Weights of a small transformer language model: width 448, no biases in attention or MLP.
MLP neurons of a small language model. Each row is named by its layer, matrix (down: output weights) and neuron, and shows model dimensions 224-351. Each number is 50 + 12 x the weight over its row's rms, rounded and kept within 0 to 99. A neuron's up and down rows have the sign that makes its largest values positive.
After each neuron's rows, "fires before" lists the tokens most often just after its 100 highest values on Wikipedia text that the model never trained on. A number after a token or word is its count.

L12.down336:57 50 38 21 40 49 57 53 56 67 50 26 74 26 63 39 56 49 37 63 53 67 37 72 73 25 62 15 42 57 42 50 54 80 56 43 52 47 59 76 27 44 54 55 61 40 51 38 36 47 58 38 31 43 88 62 51 67 45 56 28 31 47 45 46 55 42 47 33 38 61 55 61 48 42 56 21 70 59 54 40 35 59 24 44 37 45 48 61 70 43 44 47 53 22 75 40 34 49 48 29 64 49 37 30 27 60 40 44 29 54 48 40 49 46 37 32 54 59 53 45 24 55 58 49 39 34 45
fires before: " as" 65, "." 4, " than" 4

L10.down298:47 44 35 42 45 52 41 54 32 50 45 48 38 63 62 62 43 40 55 46 37 49 39 61 42 61 32 47 63 40 50 37 39 53 50 42 45 58 57 39 44 51 30 47 37 57 54 60 56 44 44 42 64 48 64 51 44 40 66 37 63 64 48 49 44 61 53 67 59 43 56 50 37 38 48 54 59 75 67 52 35 40 52 51 75 35 52 52 43 43 69 37 46 27 55 54 45 65 43 19 34 61 58 51 55 36 28 60 53 27 45 40 81 49 63 37 61 50 27 55 43 58 61 35 31 52 35 56
fires before: "==" 31, " ==" 9, "|" 7, " was" 5, " for" 5, " by" 4

L17.down513:40 47 55 41 50 56 74 41 38 62 54 32 63 47 39 64 45 32 55 37 32 50 58 39 74 51 30 46 40 52 43 53 57 59 50 60 59 39 47 31 41 64 47 39 70 50 46 40 52 37 70 43 40 49 46 34 41 64 41 58 31 48 20 46 42 55 52 46 45 56 65 55 70 49 37 74 56 45 37 31 59 73 54 35 43 55 60 73 50 44 53 52 36 57 45 61 51 55 37 76 43 46 30 41 53 19 35 38 43 36 55 57 99 67 66 56 37 24 38 62 44 48 58 54 45 62 52 37
fires before: " by" 35, " in" 9, " as" 9, " to" 5, " |" 4

L14.down293:42 43 64 42 48 58 37 37 33 56 47 48 42 34 83 72 54 38 43 46 37 62 63 45 54 39 75 45 49 51 64 44 44 46 34 44 55 44 51 64 73 63 54 53 66 48 57 41 47 31 76 60 30 52 61 52 37 55 23 53 43 61 54 60 58 66 46 48 58 50 55 56 68 38 56 54 46 43 60 58 59 47 58 47 41 15 46 55 54 45 57 49 45 27 45 72 42 43 37 57 37 65 71 28 57 30 48 25 54 42 33 50 81 26 60 53 43 51 61 62 32 51 42 80 36 56 34 35
fires before: " to" 34, " for" 5, " after" 5, " from" 4, "." 4, " as" 4

L3.down571:43 46 40 65 59 57 55 26 18 51 56 41 50 52 46 69 34 39 36 58 51 68 44 55 37 47 25 63 60 62 46 65 67 40 29 24 33 66 55 32 58 50 42 48 44 46 67 46 68 48 42 56 23 54 68 43 41 52 56 48 43 69 40 79 23 39 51 46 49 49 48 51 70 56 53 58 37 39 50 53 45 54 57 41 63 52 33 83 44 56 44 41 61 47 46 49 45 43 55 59 73 43 53 44 37 63 71 50 32 47 59 64 71 51 38 56 26 61 49 48 79 54 42 46 41 65 53 26
fires before: "s" 100

L4.down310:63 54 33 55 31 43 72 49 46 44 65 56 37 52 45 47 48 35 54 31 42 54 31 59 35 45 47 62 39 53 46 52 40 37 48 57 64 45 54 56 42 51 47 48 50 43 46 59 37 40 48 70 39 41 40 20 63 41 40 54 54 49 31 44 50 77 65 51 29 52 83 42 33 76 69 49 43 51 36 44 43 63 28 31 45 63 48 58 60 70 50 34 36 36 58 67 32 51 52 67 54 53 35 67 45 42 58 50 55 44 32 51 39 66 69 35 44 32 44 52 39 54 26 41 31 55 67 42
fires before: ")" 39, " |" 20, " ft" 9, "\n" 4, "2.5" 4

L4.down286:37 59 37 50 57 45 55 38 56 62 38 55 50 46 45 48 28 41 49 51 58 55 79 47 35 54 49 49 45 35 39 33 50 61 49 61 43 48 40 43 50 45 58 60 28 65 61 17 59 56 46 46 36 50 48 46 54 52 52 46 50 42 38 46 33 57 52 48 58 44 42 54 70 50 44 39 45 33 40 51 77 55 41 76 56 50 56 30 55 53 27 57 54 65 41 65 17 54 52 45 49 59 60 59 27 47 49 54 60 49 50 33 77 55 70 34 52 33 41 40 45 71 33 62 62 28 39 40
fires before: "===" 26, "-" 11, "|" 8, "==" 8, "A" 4

L5.down163:62 57 50 56 51 54 47 45 56 51 46 62 46 43 29 63 41 42 68 38 46 62 62 50 52 44 31 22 63 54 61 30 53 55 49 51 74 66 54 26 34 48 58 50 53 49 67 55 51 56 24 38 55 30 38 35 57 37 38 42 47 49 76 60 38 70 45 42 37 46 71 29 44 46 55 31 53 59 62 52 48 52 36 35 31 21 53 52 49 59 42 43 18 41 60 43 48 73 40 41 62 45 36 52 53 56 40 22 66 71 46 59 44 61 44 47 32 44 63 23 34 54 53 55 34 47 44 62
fires before: " " 44, " Swing" 5, "\n" 5, " 3" 4, " |" 4

L4.down152:55 38 43 55 56 43 37 28 43 42 67 41 46 48 63 62 63 43 33 63 48 39 61 67 39 71 50 66 61 37 59 44 40 61 73 68 52 40 73 51 51 57 69 48 58 65 70 56 21 51 42 64 48 60 40 56 51 52 44 72 68 44 48 54 62 52 39 47 62 45 65 35 64 42 66 39 58 56 57 48 48 45 58 48 51 44 50 49 42 56 54 38 53 64 60 34 37 44 64 44 53 39 83 61 74 46 64 46 38 57 89 56 23 49 37 57 78 50 62 42 52 56 50 62 58 33 55 50
fires before: "|" 43, "\n" 42

L5.down253:38 41 55 37 55 41 30 52 67 40 53 39 35 44 45 57 55 71 58 46 40 48 49 57 49 65 72 53 53 50 60 79 50 49 70 54 39 21 60 43 61 35 57 61 62 47 56 70 61 32 66 60 50 59 70 57 49 31 50 44 47 62 53 65 51 64 57 40 26 52 55 55 51 40 40 58 66 48 37 39 60 41 48 67 51 47 70 58 56 56 46 48 50 37 64 59 46 62 39 19 50 49 62 54 63 49 71 47 66 47 58 60 81 65 37 57 44 78 49 49 60 41 48 36 33 58 42 65
fires before: "\n" 92

L17.down201:46 33 43 42 50 52 58 25 56 41 50 55 71 38 46 66 52 62 62 52 47 66 71 64 52 44 64 41 56 65 58 42 47 56 41 68 38 73 37 44 57 41 58 45 69 57 73 43 44 31 65 57 52 42 48 59 60 49 44 62 45 67 69 44 47 51 45 43 55 53 58 44 58 41 60 61 41 50 28 37 52 49 49 60 72 57 44 45 36 52 52 43 34 54 49 43 44 80 56 47 71 41 61 68 41 47 45 35 37 40 40 32 22 47 41 43 31 55 51 38 58 48 45 62 30 53 59 32
fires before: " as" 44, " in" 9, " on" 6, " at" 4, " for" 4

L18.down391:60 52 51 54 44 57 49 58 50 48 64 36 51 54 31 58 54 44 58 48 22 48 33 59 47 41 29 45 56 56 61 48 68 63 71 58 53 41 55 46 49 48 32 55 53 50 57 39 44 45 66 55 56 40 44 29 53 45 57 63 61 69 31 64 59 59 57 57 60 45 40 50 50 44 60 46 67 69 47 49 41 56 56 53 30 12 45 61 33 62 28 38 41 47 55 63 39 56 64 38 63 34 42 68 57 72 67 62 44 50 66 42 00 60 65 60 42 55 50 66 48 38 55 56 44 42 55 45
fires before: "\n" 87

L15.down321:38 33 56 47 52 65 48 47 61 55 48 49 60 34 67 41 54 41 36 67 48 38 50 42 68 53 43 37 40 71 47 65 53 74 37 37 55 57 42 34 56 74 50 62 37 61 78 28 65 66 37 71 55 44 47 64 47 59 38 41 58 63 30 42 72 40 51 59 56 44 29 61 43 47 56 27 53 52 53 68 59 63 29 32 49 45 67 71 51 42 54 57 60 61 32 54 51 43 45 19 47 42 61 66 46 49 52 39 51 51 37 46 51 59 71 32 42 50 71 47 55 43 40 44 31 54 42 43
fires before: " |" 59, "s" 5, "(" 4, "." 4

L16.down289:34 40 59 44 66 40 67 19 49 43 58 52 51 34 55 40 46 78 38 45 41 58 66 25 52 35 64 48 68 61 43 45 31 55 48 58 52 56 42 43 63 49 52 39 56 56 42 55 43 34 58 60 56 49 50 35 57 46 58 65 53 57 34 30 40 41 21 40 57 46 43 68 49 57 53 56 54 40 59 49 47 56 40 44 42 38 55 54 52 54 61 49 53 39 59 53 44 52 44 58 64 71 66 51 37 56 40 43 48 46 47 48 19 45 58 41 54 48 47 54 68 19 41 41 60 45 61 13
fires before: " in" 36, "×" 12, " on" 4

L2.down347:71 71 46 66 28 33 40 64 54 36 52 53 50 45 61 63 51 64 75 49 68 48 41 52 45 44 42 59 43 47 61 52 41 69 51 43 60 46 41 29 57 31 54 71 55 45 42 57 49 60 74 60 65 67 74 48 63 40 45 99 43 59 36 49 48 34 45 56 48 50 19 46 56 60 46 21 61 47 57 51 57 49 68 47 46 27 61 48 39 68 42 46 60 56 42 44 50 62 56 44 43 54 47 43 59 31 48 46 37 69 65 48 59 61 44 37 28 61 27 49 64 39 66 45 51 38 52 50
fires before: " |" 52, "," 7, " on" 4

L18.down227:53 28 45 53 60 52 61 47 54 46 51 54 51 48 61 44 37 47 51 56 64 51 55 53 50 49 54 40 45 54 47 49 55 46 55 62 50 53 41 46 51 52 57 49 38 50 55 28 36 53 45 47 55 45 49 61 43 46 49 56 48 35 42 53 51 51 50 57 47 49 40 60 47 42 52 40 48 55 55 48 53 59 46 44 53 43 46 50 60 46 54 52 48 72 61 50 59 42 55 46 53 41 38 47 43 50 43 42 48 45 42 45 00 62 53 59 51 57 44 53 50 48 69 53 37 54 40 45
fires before: "\n" 100

L16.down327:55 51 45 45 50 61 44 36 65 60 54 47 46 55 38 40 62 52 53 55 52 57 50 42 54 55 28 48 52 44 53 46 22 46 46 47 67 53 35 51 32 69 49 78 76 45 55 54 51 61 42 48 50 51 39 73 22 75 78 37 65 35 49 47 39 39 45 64 45 45 49 48 48 49 60 25 51 62 53 46 54 49 35 39 58 52 50 62 52 47 40 38 59 48 34 51 70 41 49 65 54 84 29 50 72 58 59 71 57 58 80 77 69 41 42 63 51 52 70 81 77 54 41 59 61 57 76 63
fires before: " " 27, " |" 22, "-" 14, "|---|---|" 5, "|---|---|---|" 5

L7.down499:58 60 43 28 43 39 61 38 42 39 55 45 39 30 55 68 50 49 29 54 45 47 58 43 55 57 48 49 54 45 45 18 69 52 36 55 55 72 50 50 38 49 41 61 47 46 51 41 24 47 71 54 55 52 55 42 43 43 47 54 47 27 53 52 41 47 43 59 35 68 51 36 41 70 70 44 27 54 32 69 48 45 51 50 75 39 58 44 38 42 41 54 55 51 64 56 49 54 66 54 43 50 52 54 59 34 58 46 37 79 56 51 54 42 43 60 50 31 48 66 63 53 63 58 74 45 54 29
fires before: " |" 51

L17.down6:44 51 54 48 62 47 46 56 51 57 43 46 39 55 54 58 71 44 32 45 48 52 47 65 29 57 43 51 31 57 52 52 44 61 63 47 56 36 42 52 54 44 52 45 54 42 41 45 45 44 46 43 45 54 46 46 44 38 57 51 45 48 58 43 39 57 59 59 46 46 41 58 44 51 37 42 51 45 53 52 67 56 56 42 53 59 52 56 53 47 43 60 50 42 45 45 42 56 51 62 59 44 32 47 44 53 53 48 55 49 59 51 00 51 52 50 53 45 47 54 50 62 50 48 49 46 47 55
fires before: "\n" 100

L15.down456:46 42 48 44 30 48 38 43 56 65 65 39 34 40 47 45 40 50 47 56 37 59 32 50 51 38 37 33 51 41 29 55 73 58 50 66 57 26 47 41 63 70 37 70 53 67 52 44 41 47 38 88 36 51 60 51 59 40 50 59 47 43 46 67 82 49 53 32 53 46 32 62 54 43 59 50 49 53 43 50 54 52 55 26 40 50 27 46 76 49 52 60 38 45 43 40 42 25 41 58 53 35 64 42 44 73 52 38 56 37 53 49 47 46 24 60 41 47 53 52 60 71 53 34 27 65 67 32
fires before: " |" 45, ";" 12, "." 5, "/" 5

L3.down87:48 34 50 61 38 43 44 63 63 39 76 58 56 46 47 47 47 72 54 32 42 44 55 57 67 50 51 56 47 48 61 72 56 35 47 55 47 39 66 59 64 63 25 42 55 34 66 70 86 33 50 54 54 31 70 53 30 53 36 47 52 78 57 65 48 59 56 59 42 51 62 52 66 57 43 37 28 43 60 52 53 30 41 49 54 66 44 51 70 50 46 64 51 45 26 65 62 67 42 33 65 21 52 67 69 64 37 47 55 46 46 38 66 49 56 32 54 57 55 82 52 55 57 56 42 56 48 66
fires before: "==" 24, "\n" 23, " statistics" 5, " |" 5, "===" 4, " ==" 4

L17.down180:51 52 31 63 68 68 45 63 32 52 48 54 46 42 57 56 37 58 78 45 35 47 69 53 46 50 27 56 53 51 54 42 52 47 42 46 52 55 59 67 47 50 55 48 57 51 47 41 63 57 50 61 58 52 29 66 65 38 53 77 56 42 44 53 49 67 32 58 64 39 67 38 65 67 36 61 63 49 55 45 42 56 52 60 54 64 36 62 43 56 61 43 51 31 44 72 45 75 46 46 58 52 70 63 51 44 51 19 43 53 32 44 70 41 53 44 46 54 60 47 35 63 51 43 29 48 44 51
fires before: " to" 18, " as" 16, " with" 10, " for" 5, " by" 5, " in" 5

L18.down453:33 51 37 64 57 46 36 60 51 49 48 46 51 59 55 47 63 44 50 39 41 51 49 49 36 58 45 53 33 54 52 54 66 44 49 28 57 51 59 47 37 49 42 58 41 54 51 44 46 43 62 55 61 62 56 71 62 48 55 72 53 48 59 47 43 59 53 46 55 29 44 42 56 44 51 56 60 43 42 58 65 59 46 58 37 54 43 50 47 55 56 54 55 50 59 54 60 48 47 48 48 56 44 58 47 50 41 46 46 70 46 37 00 63 41 48 48 48 51 54 52 53 44 39 43 48 46 68
fires before: "\n" 100

L2.down41:45 48 36 51 66 44 56 42 57 55 46 60 48 55 28 58 58 42 78 20 54 64 28 50 59 51 40 51 45 40 48 39 55 49 48 52 34 49 45 48 45 45 58 55 61 27 57 41 59 60 33 58 53 46 50 49 55 44 57 42 27 17 58 68 70 49 28 69 62 46 64 45 57 35 52 46 63 47 60 42 56 45 51 65 34 56 53 59 44 54 33 41 51 55 58 41 50 67 56 47 57 45 64 48 48 41 53 39 34 54 73 48 47 50 45 38 72 48 62 48 45 57 54 71 43 47 64 51
fires before: " of" 18, " the" 17, " by" 12, " in" 6, " to" 6

L16.down110:56 60 33 57 63 50 47 42 56 53 49 50 64 67 54 37 47 57 53 49 53 57 46 67 30 40 45 40 33 44 56 48 32 54 38 35 67 50 43 38 47 47 31 51 27 66 41 60 62 53 44 43 65 55 41 42 50 47 46 41 53 60 46 56 49 47 68 42 87 40 53 44 67 40 53 43 48 47 54 53 27 61 73 45 61 31 64 43 53 55 37 61 69 53 77 32 47 47 62 16 28 42 38 61 75 48 57 75 54 50 48 67 64 54 43 31 63 39 34 50 60 61 47 48 58 57 57 87
fires before: " |" 56, " a" 6, " with" 6

L16.down57:48 40 25 25 68 49 56 45 41 40 69 40 57 63 43 49 38 26 63 56 42 50 39 58 45 54 52 54 45 67 38 44 69 59 51 36 54 45 38 54 44 50 40 42 66 55 40 47 54 53 19 44 48 65 49 65 55 55 23 63 69 50 36 47 33 69 30 41 66 72 68 52 35 57 49 49 49 34 74 54 39 48 56 55 42 46 54 59 53 52 66 63 32 45 54 54 45 63 58 66 52 31 41 51 61 56 61 65 41 41 45 49 56 40 41 34 55 67 39 29 71 38 30 51 41 63 45 40
fires before: " to" 49, "ott" 11

L18.down477:47 54 44 70 48 52 52 67 30 66 68 37 53 54 38 53 38 38 61 57 46 28 52 54 41 47 40 54 61 42 47 52 43 50 62 46 47 47 31 55 44 47 46 49 49 67 64 38 45 37 58 62 46 54 49 31 47 58 46 37 54 47 55 59 55 55 50 38 49 47 47 46 65 56 51 49 51 45 35 41 46 51 58 53 32 44 67 47 36 53 44 25 42 49 72 50 59 67 44 47 62 31 52 47 69 47 62 44 50 39 54 55 00 54 33 52 56 56 56 53 32 50 44 64 73 54 43 52
fires before: "\n" 100

L15.down198:37 67 59 51 53 39 66 31 59 49 36 66 57 57 62 61 45 53 43 45 62 53 62 39 33 69 78 45 70 51 52 44 36 69 47 83 58 63 64 31 37 44 57 31 55 43 47 45 56 61 48 62 50 62 51 51 47 63 45 40 71 62 42 51 41 29 56 36 62 41 48 50 55 54 62 41 42 60 69 54 55 41 55 40 58 46 60 29 47 44 55 71 50 33 62 46 44 34 43 53 47 81 44 20 50 48 49 65 61 67 30 41 41 45 46 42 58 44 54 60 49 45 41 64 34 61 44 36
fires before: "oz" 21, " mm" 12, " " 9, " g" 8, " kg" 6, "×" 5

L12.down431:62 40 26 46 45 26 40 47 34 36 32 50 50 50 54 66 37 46 42 45 43 55 56 71 57 48 55 47 54 23 57 62 51 40 47 58 62 26 46 57 24 70 38 62 51 31 45 39 51 55 67 46 39 34 41 50 65 58 56 54 37 25 46 49 36 57 42 62 56 49 61 44 37 54 47 57 45 46 57 56 44 56 46 52 59 28 41 61 40 35 61 64 54 17 47 46 43 48 60 47 66 49 49 48 48 43 51 54 64 66 42 54 56 48 60 66 55 59 68 43 44 23 55 28 59 63 58 35
fires before: " |" 47, "\n" 14, " was" 12, " were" 5

L6.down493:45 74 59 65 50 42 40 53 49 60 70 55 47 45 56 47 48 41 50 47 61 43 49 39 20 72 47 46 60 57 53 46 39 41 50 59 44 51 49 54 48 40 54 68 55 43 52 54 60 40 51 52 54 44 50 36 41 40 71 52 50 40 44 60 29 51 40 63 53 63 42 38 50 48 52 34 59 61 35 69 41 49 58 54 45 63 32 52 24 51 56 28 63 60 37 52 27 62 44 43 56 54 64 55 45 41 59 28 30 38 54 59 60 65 49 27 50 59 45 50 22 45 39 43 45 46 56 53
fires before: " by" 26, " to" 17, " with" 9, " in" 8, " on" 7

L5.down208:62 56 68 47 57 67 37 69 76 60 74 67 39 60 57 49 41 29 72 53 58 52 79 52 49 52 43 48 44 33 50 30 39 38 48 37 45 28 32 40 50 23 19 55 43 40 45 38 64 41 54 62 32 55 64 53 24 61 45 50 60 57 41 46 44 60 52 42 87 54 47 68 68 46 53 40 37 47 28 47 51 47 51 42 44 53 49 39 61 39 58 67 47 44 45 57 51 60 58 60 48 50 33 40 53 50 54 64 43 67 54 34 61 35 57 53 34 36 67 43 65 38 45 51 69 34 53 32
fires before: " the" 33, " a" 9, " him" 4, " his" 4

L14.down375:46 34 76 35 53 36 47 37 50 50 52 33 59 44 40 47 48 44 29 44 35 46 57 60 72 56 44 48 53 32 61 40 46 41 38 84 50 43 51 59 72 65 54 61 45 43 48 63 51 49 39 42 42 59 38 39 59 52 50 43 68 99 39 35 60 29 49 70 45 44 61 61 61 48 60 35 48 63 47 75 54 46 49 49 29 74 40 67 36 46 49 44 35 47 47 41 56 42 76 41 63 53 66 59 64 53 53 58 72 36 57 51 62 63 65 38 58 34 52 69 58 40 21 41 39 57 66 70
fires before: " |" 52, "\n" 14, ")" 13, "." 5, "\"" 4

L14.down534:49 63 61 38 58 51 62 59 46 49 45 42 67 42 73 41 64 58 59 43 73 46 36 44 33 51 43 63 58 27 49 59 30 67 66 64 35 33 46 43 36 52 37 65 55 45 50 53 61 53 56 44 54 35 45 32 48 37 41 42 53 13 60 45 65 57 51 55 45 75 71 60 49 41 49 61 37 50 44 53 45 49 35 53 62 61 50 35 24 42 49 61 58 30 47 57 49 66 38 55 37 69 28 53 45 59 44 75 36 58 54 65 43 46 61 42 55 43 54 39 39 45 41 58 60 69 43 54
fires before: " by" 61, " in" 6, " on" 6, " to" 5, " with" 4, " at" 4

L14.down60:54 42 58 47 49 43 43 54 45 51 49 46 46 42 50 43 47 36 63 71 59 56 57 74 43 52 48 62 61 61 67 44 45 51 50 47 37 36 48 55 37 37 68 59 66 56 63 50 36 46 51 66 37 71 42 48 65 41 47 50 56 69 62 36 53 33 52 44 50 62 37 43 55 44 44 39 48 54 36 60 38 58 58 46 45 33 52 40 52 43 44 62 31 50 49 43 49 70 71 37 76 51 43 32 55 44 21 46 53 58 50 44 96 49 52 44 53 56 29 60 68 58 39 43 63 35 59 49
fires before: "," 29, "." 24, " he" 7

L17.down276:44 51 39 33 53 42 74 45 40 51 55 39 44 56 38 60 37 46 31 28 46 33 29 69 44 44 35 40 53 48 49 55 42 35 51 69 45 65 56 47 64 30 25 69 34 57 51 48 38 63 57 43 65 46 60 40 44 79 67 35 41 58 48 71 36 35 54 62 42 47 33 68 70 56 52 52 59 43 42 63 33 59 48 51 39 76 48 39 76 58 50 33 48 66 67 43 43 76 48 57 41 63 35 64 54 38 62 38 46 44 64 32 82 36 72 39 58 43 68 70 42 51 49 46 48 48 62 43
fires before: " by" 21, " of" 20, " in" 13, " to" 8, " from" 6, " with" 5

L2.down0:45 58 47 56 49 56 44 57 66 32 38 53 72 24 66 63 55 39 37 36 33 37 41 26 76 56 42 42 56 47 43 41 43 35 59 50 48 59 57 18 40 60 44 09 40 69 51 56 43 57 57 62 44 27 46 59 47 43 75 50 56 55 68 64 41 44 73 40 53 56 54 53 49 35 49 71 52 39 60 38 45 72 57 51 54 37 51 51 37 61 64 62 56 64 55 53 27 48 60 41 52 43 61 59 46 30 58 63 35 61 47 52 67 60 50 60 35 38 45 49 83 67 52 53 60 54 59 45
fires before: "\n" 28, "-" 25

L6.down226:67 60 27 44 57 33 82 27 47 45 54 43 40 56 56 35 56 50 56 58 37 65 65 46 26 48 57 48 75 53 54 45 66 59 35 28 63 32 45 32 61 55 44 43 53 57 52 64 54 39 38 68 58 39 35 49 32 57 61 29 45 55 34 64 42 38 38 51 28 33 43 63 43 70 31 19 48 42 45 58 80 56 57 59 47 62 54 49 19 41 45 53 50 56 54 32 68 62 56 76 62 50 49 37 52 54 44 65 56 60 41 21 51 58 81 39 67 49 46 56 39 57 49 70 53 34 45 56
fires before: " \"" 29, "-" 15, " 1" 8, "A" 4

L10.down384:37 43 50 27 52 34 61 57 45 61 35 38 88 29 43 49 48 43 41 29 84 53 58 44 44 51 38 58 37 40 53 35 50 66 34 66 48 39 61 51 65 48 40 62 59 43 54 51 73 40 37 45 72 47 62 46 59 76 70 47 53 40 43 48 37 61 33 58 36 62 68 61 44 43 46 37 41 70 31 64 67 57 51 44 57 63 59 72 53 66 67 61 57 48 43 52 38 56 61 52 56 72 40 37 66 39 73 52 35 45 52 56 28 42 69 65 61 55 70 58 46 45 64 39 73 35 52 47
fires before: " by" 51, " the" 8, " in" 4, " with" 4

L14.down366:42 46 52 68 30 59 55 50 40 57 75 47 32 38 47 46 43 67 51 64 51 45 47 34 38 73 45 55 51 42 35 67 52 40 47 40 40 81 50 33 75 48 32 42 60 48 37 69 28 62 33 59 28 48 52 47 42 35 40 34 45 47 51 54 38 50 58 58 65 43 71 38 35 51 40 43 43 61 45 59 49 62 47 50 41 65 40 55 43 54 64 49 52 66 54 44 37 53 35 63 47 37 39 64 58 24 56 64 70 68 45 43 43 53 64 48 50 56 34 55 64 64 50 39 40 42 71 51
fires before: "s" 70, " death" 6

L2.down444:53 39 51 31 57 60 57 32 30 34 54 46 45 41 70 59 59 62 58 42 42 55 56 57 68 43 49 87 48 44 44 45 60 44 69 47 59 65 61 56 32 72 48 48 57 55 61 55 45 39 39 56 55 30 61 58 37 41 61 31 57 69 45 40 37 61 65 39 63 56 51 53 61 47 60 54 54 57 45 43 53 42 60 46 45 45 26 60 31 55 58 63 42 59 33 32 51 83 62 40 53 34 62 82 53 59 55 49 50 67 41 56 35 56 56 59 39 49 44 43 53 50 41 55 40 62 59 67
fires before: "\n" 26, "|" 19, "-" 17, " " 6

L4.down198:38 51 37 54 71 35 15 36 53 21 61 78 51 34 48 40 49 40 43 64 36 57 60 42 69 63 44 72 67 64 33 57 36 51 62 56 45 53 79 49 51 40 41 34 41 40 63 54 57 53 52 41 65 36 46 60 60 33 59 47 55 50 32 47 29 41 68 37 73 57 53 40 57 65 58 34 55 60 41 37 45 39 53 51 42 32 37 65 32 52 39 38 82 59 57 37 34 32 57 63 59 47 68 61 65 59 37 38 68 48 53 52 44 63 54 51 51 45 46 47 30 55 39 32 43 51 69 56
fires before: " |" 41, " votes" 10, " control" 6, "\n" 4

L5.down264:58 60 76 33 52 65 37 18 46 50 63 46 27 47 34 57 62 48 52 64 63 55 61 46 76 41 42 40 44 38 50 57 41 67 63 50 54 21 44 32 64 47 45 38 43 43 48 45 47 59 60 67 59 44 38 44 56 50 34 51 52 51 37 84 53 27 51 52 38 57 41 39 42 29 47 52 63 49 60 72 70 52 77 60 68 64 50 62 73 43 61 34 34 48 55 60 44 68 62 36 31 51 48 57 56 26 52 48 64 41 51 52 85 48 70 43 62 59 57 56 46 42 60 55 58 51 52 45
fires before: "\n" 96

L10.down125:55 77 60 41 26 60 25 32 50 40 44 58 35 42 37 54 50 48 61 42 33 43 64 57 58 42 38 45 43 28 64 56 49 37 50 71 49 30 53 53 62 64 58 58 48 53 40 59 49 53 34 52 57 62 34 67 55 62 44 50 66 38 40 59 22 51 74 33 40 65 49 47 52 52 61 51 46 54 66 61 50 41 61 44 33 36 58 54 48 53 67 48 62 55 38 47 72 50 48 54 53 50 50 67 54 60 66 43 61 50 58 49 99 38 53 46 35 58 48 49 59 49 72 46 41 57 58 44
fires before: "-" 88, "\n" 6, " " 5

L12.down245:53 52 54 55 43 36 42 51 74 43 56 40 42 35 58 50 66 62 53 61 44 73 54 50 57 55 53 38 55 46 40 65 63 38 64 66 63 41 74 50 70 54 60 47 57 52 48 49 44 63 46 34 47 40 55 53 33 32 42 60 52 50 54 60 50 42 48 45 46 63 60 53 47 38 46 56 40 59 59 52 56 56 50 64 36 46 31 58 52 50 67 58 43 40 43 70 57 74 28 45 59 47 32 46 50 50 47 51 34 67 65 54 99 31 51 65 51 59 47 50 60 51 58 41 61 49 47 35
fires before: "\n" 58, "." 4

L13.down243:57 65 30 66 57 67 65 49 46 44 66 46 49 53 65 55 48 57 52 50 45 71 48 58 50 62 53 72 49 57 38 55 34 51 33 66 50 52 42 51 77 47 32 39 51 47 37 46 63 41 24 73 43 46 48 43 44 39 32 48 52 45 32 58 41 61 67 49 81 68 69 58 26 49 53 64 40 32 50 68 56 59 37 51 46 47 63 53 58 45 55 49 44 42 38 39 18 59 76 52 44 62 56 54 42 42 72 68 41 49 65 54 52 32 63 47 47 37 51 56 74 72 20 51 49 47 54 64
fires before: " to" 44, " a" 8, " the" 5

L15.down439:54 50 28 40 65 56 60 53 39 50 24 61 44 17 54 63 45 42 56 47 36 52 54 61 54 49 53 46 43 52 66 50 58 47 35 49 50 71 62 49 51 39 51 57 33 59 44 58 50 45 59 45 65 54 44 44 66 38 45 81 55 52 56 54 66 56 13 35 56 70 58 61 81 87 40 44 59 63 47 56 40 38 43 46 40 78 50 46 40 52 55 54 49 58 36 64 31 52 31 46 40 54 44 69 68 56 39 26 48 45 62 40 69 62 42 54 44 60 51 50 47 54 53 44 57 64 61 59
fires before: " of" 28, " that" 9, " by" 8, " with" 7, " from" 6, " in" 6

L18.down345:44 59 39 57 41 30 21 33 52 50 39 44 55 38 61 51 58 52 62 44 62 56 43 60 49 42 39 56 37 59 69 61 52 64 48 43 48 26 37 39 53 37 45 62 41 54 60 22 61 40 48 65 36 66 29 48 65 52 38 34 39 72 62 55 62 43 66 62 48 34 28 65 42 61 43 54 41 57 70 60 58 64 45 39 61 44 47 51 60 58 72 67 44 44 56 54 57 50 55 61 31 54 73 44 61 45 44 63 46 38 30 42 88 13 40 44 58 44 60 55 45 35 48 35 65 47 47 44
fires before: " in" 41, "." 9, " on" 8, " with" 5, "," 5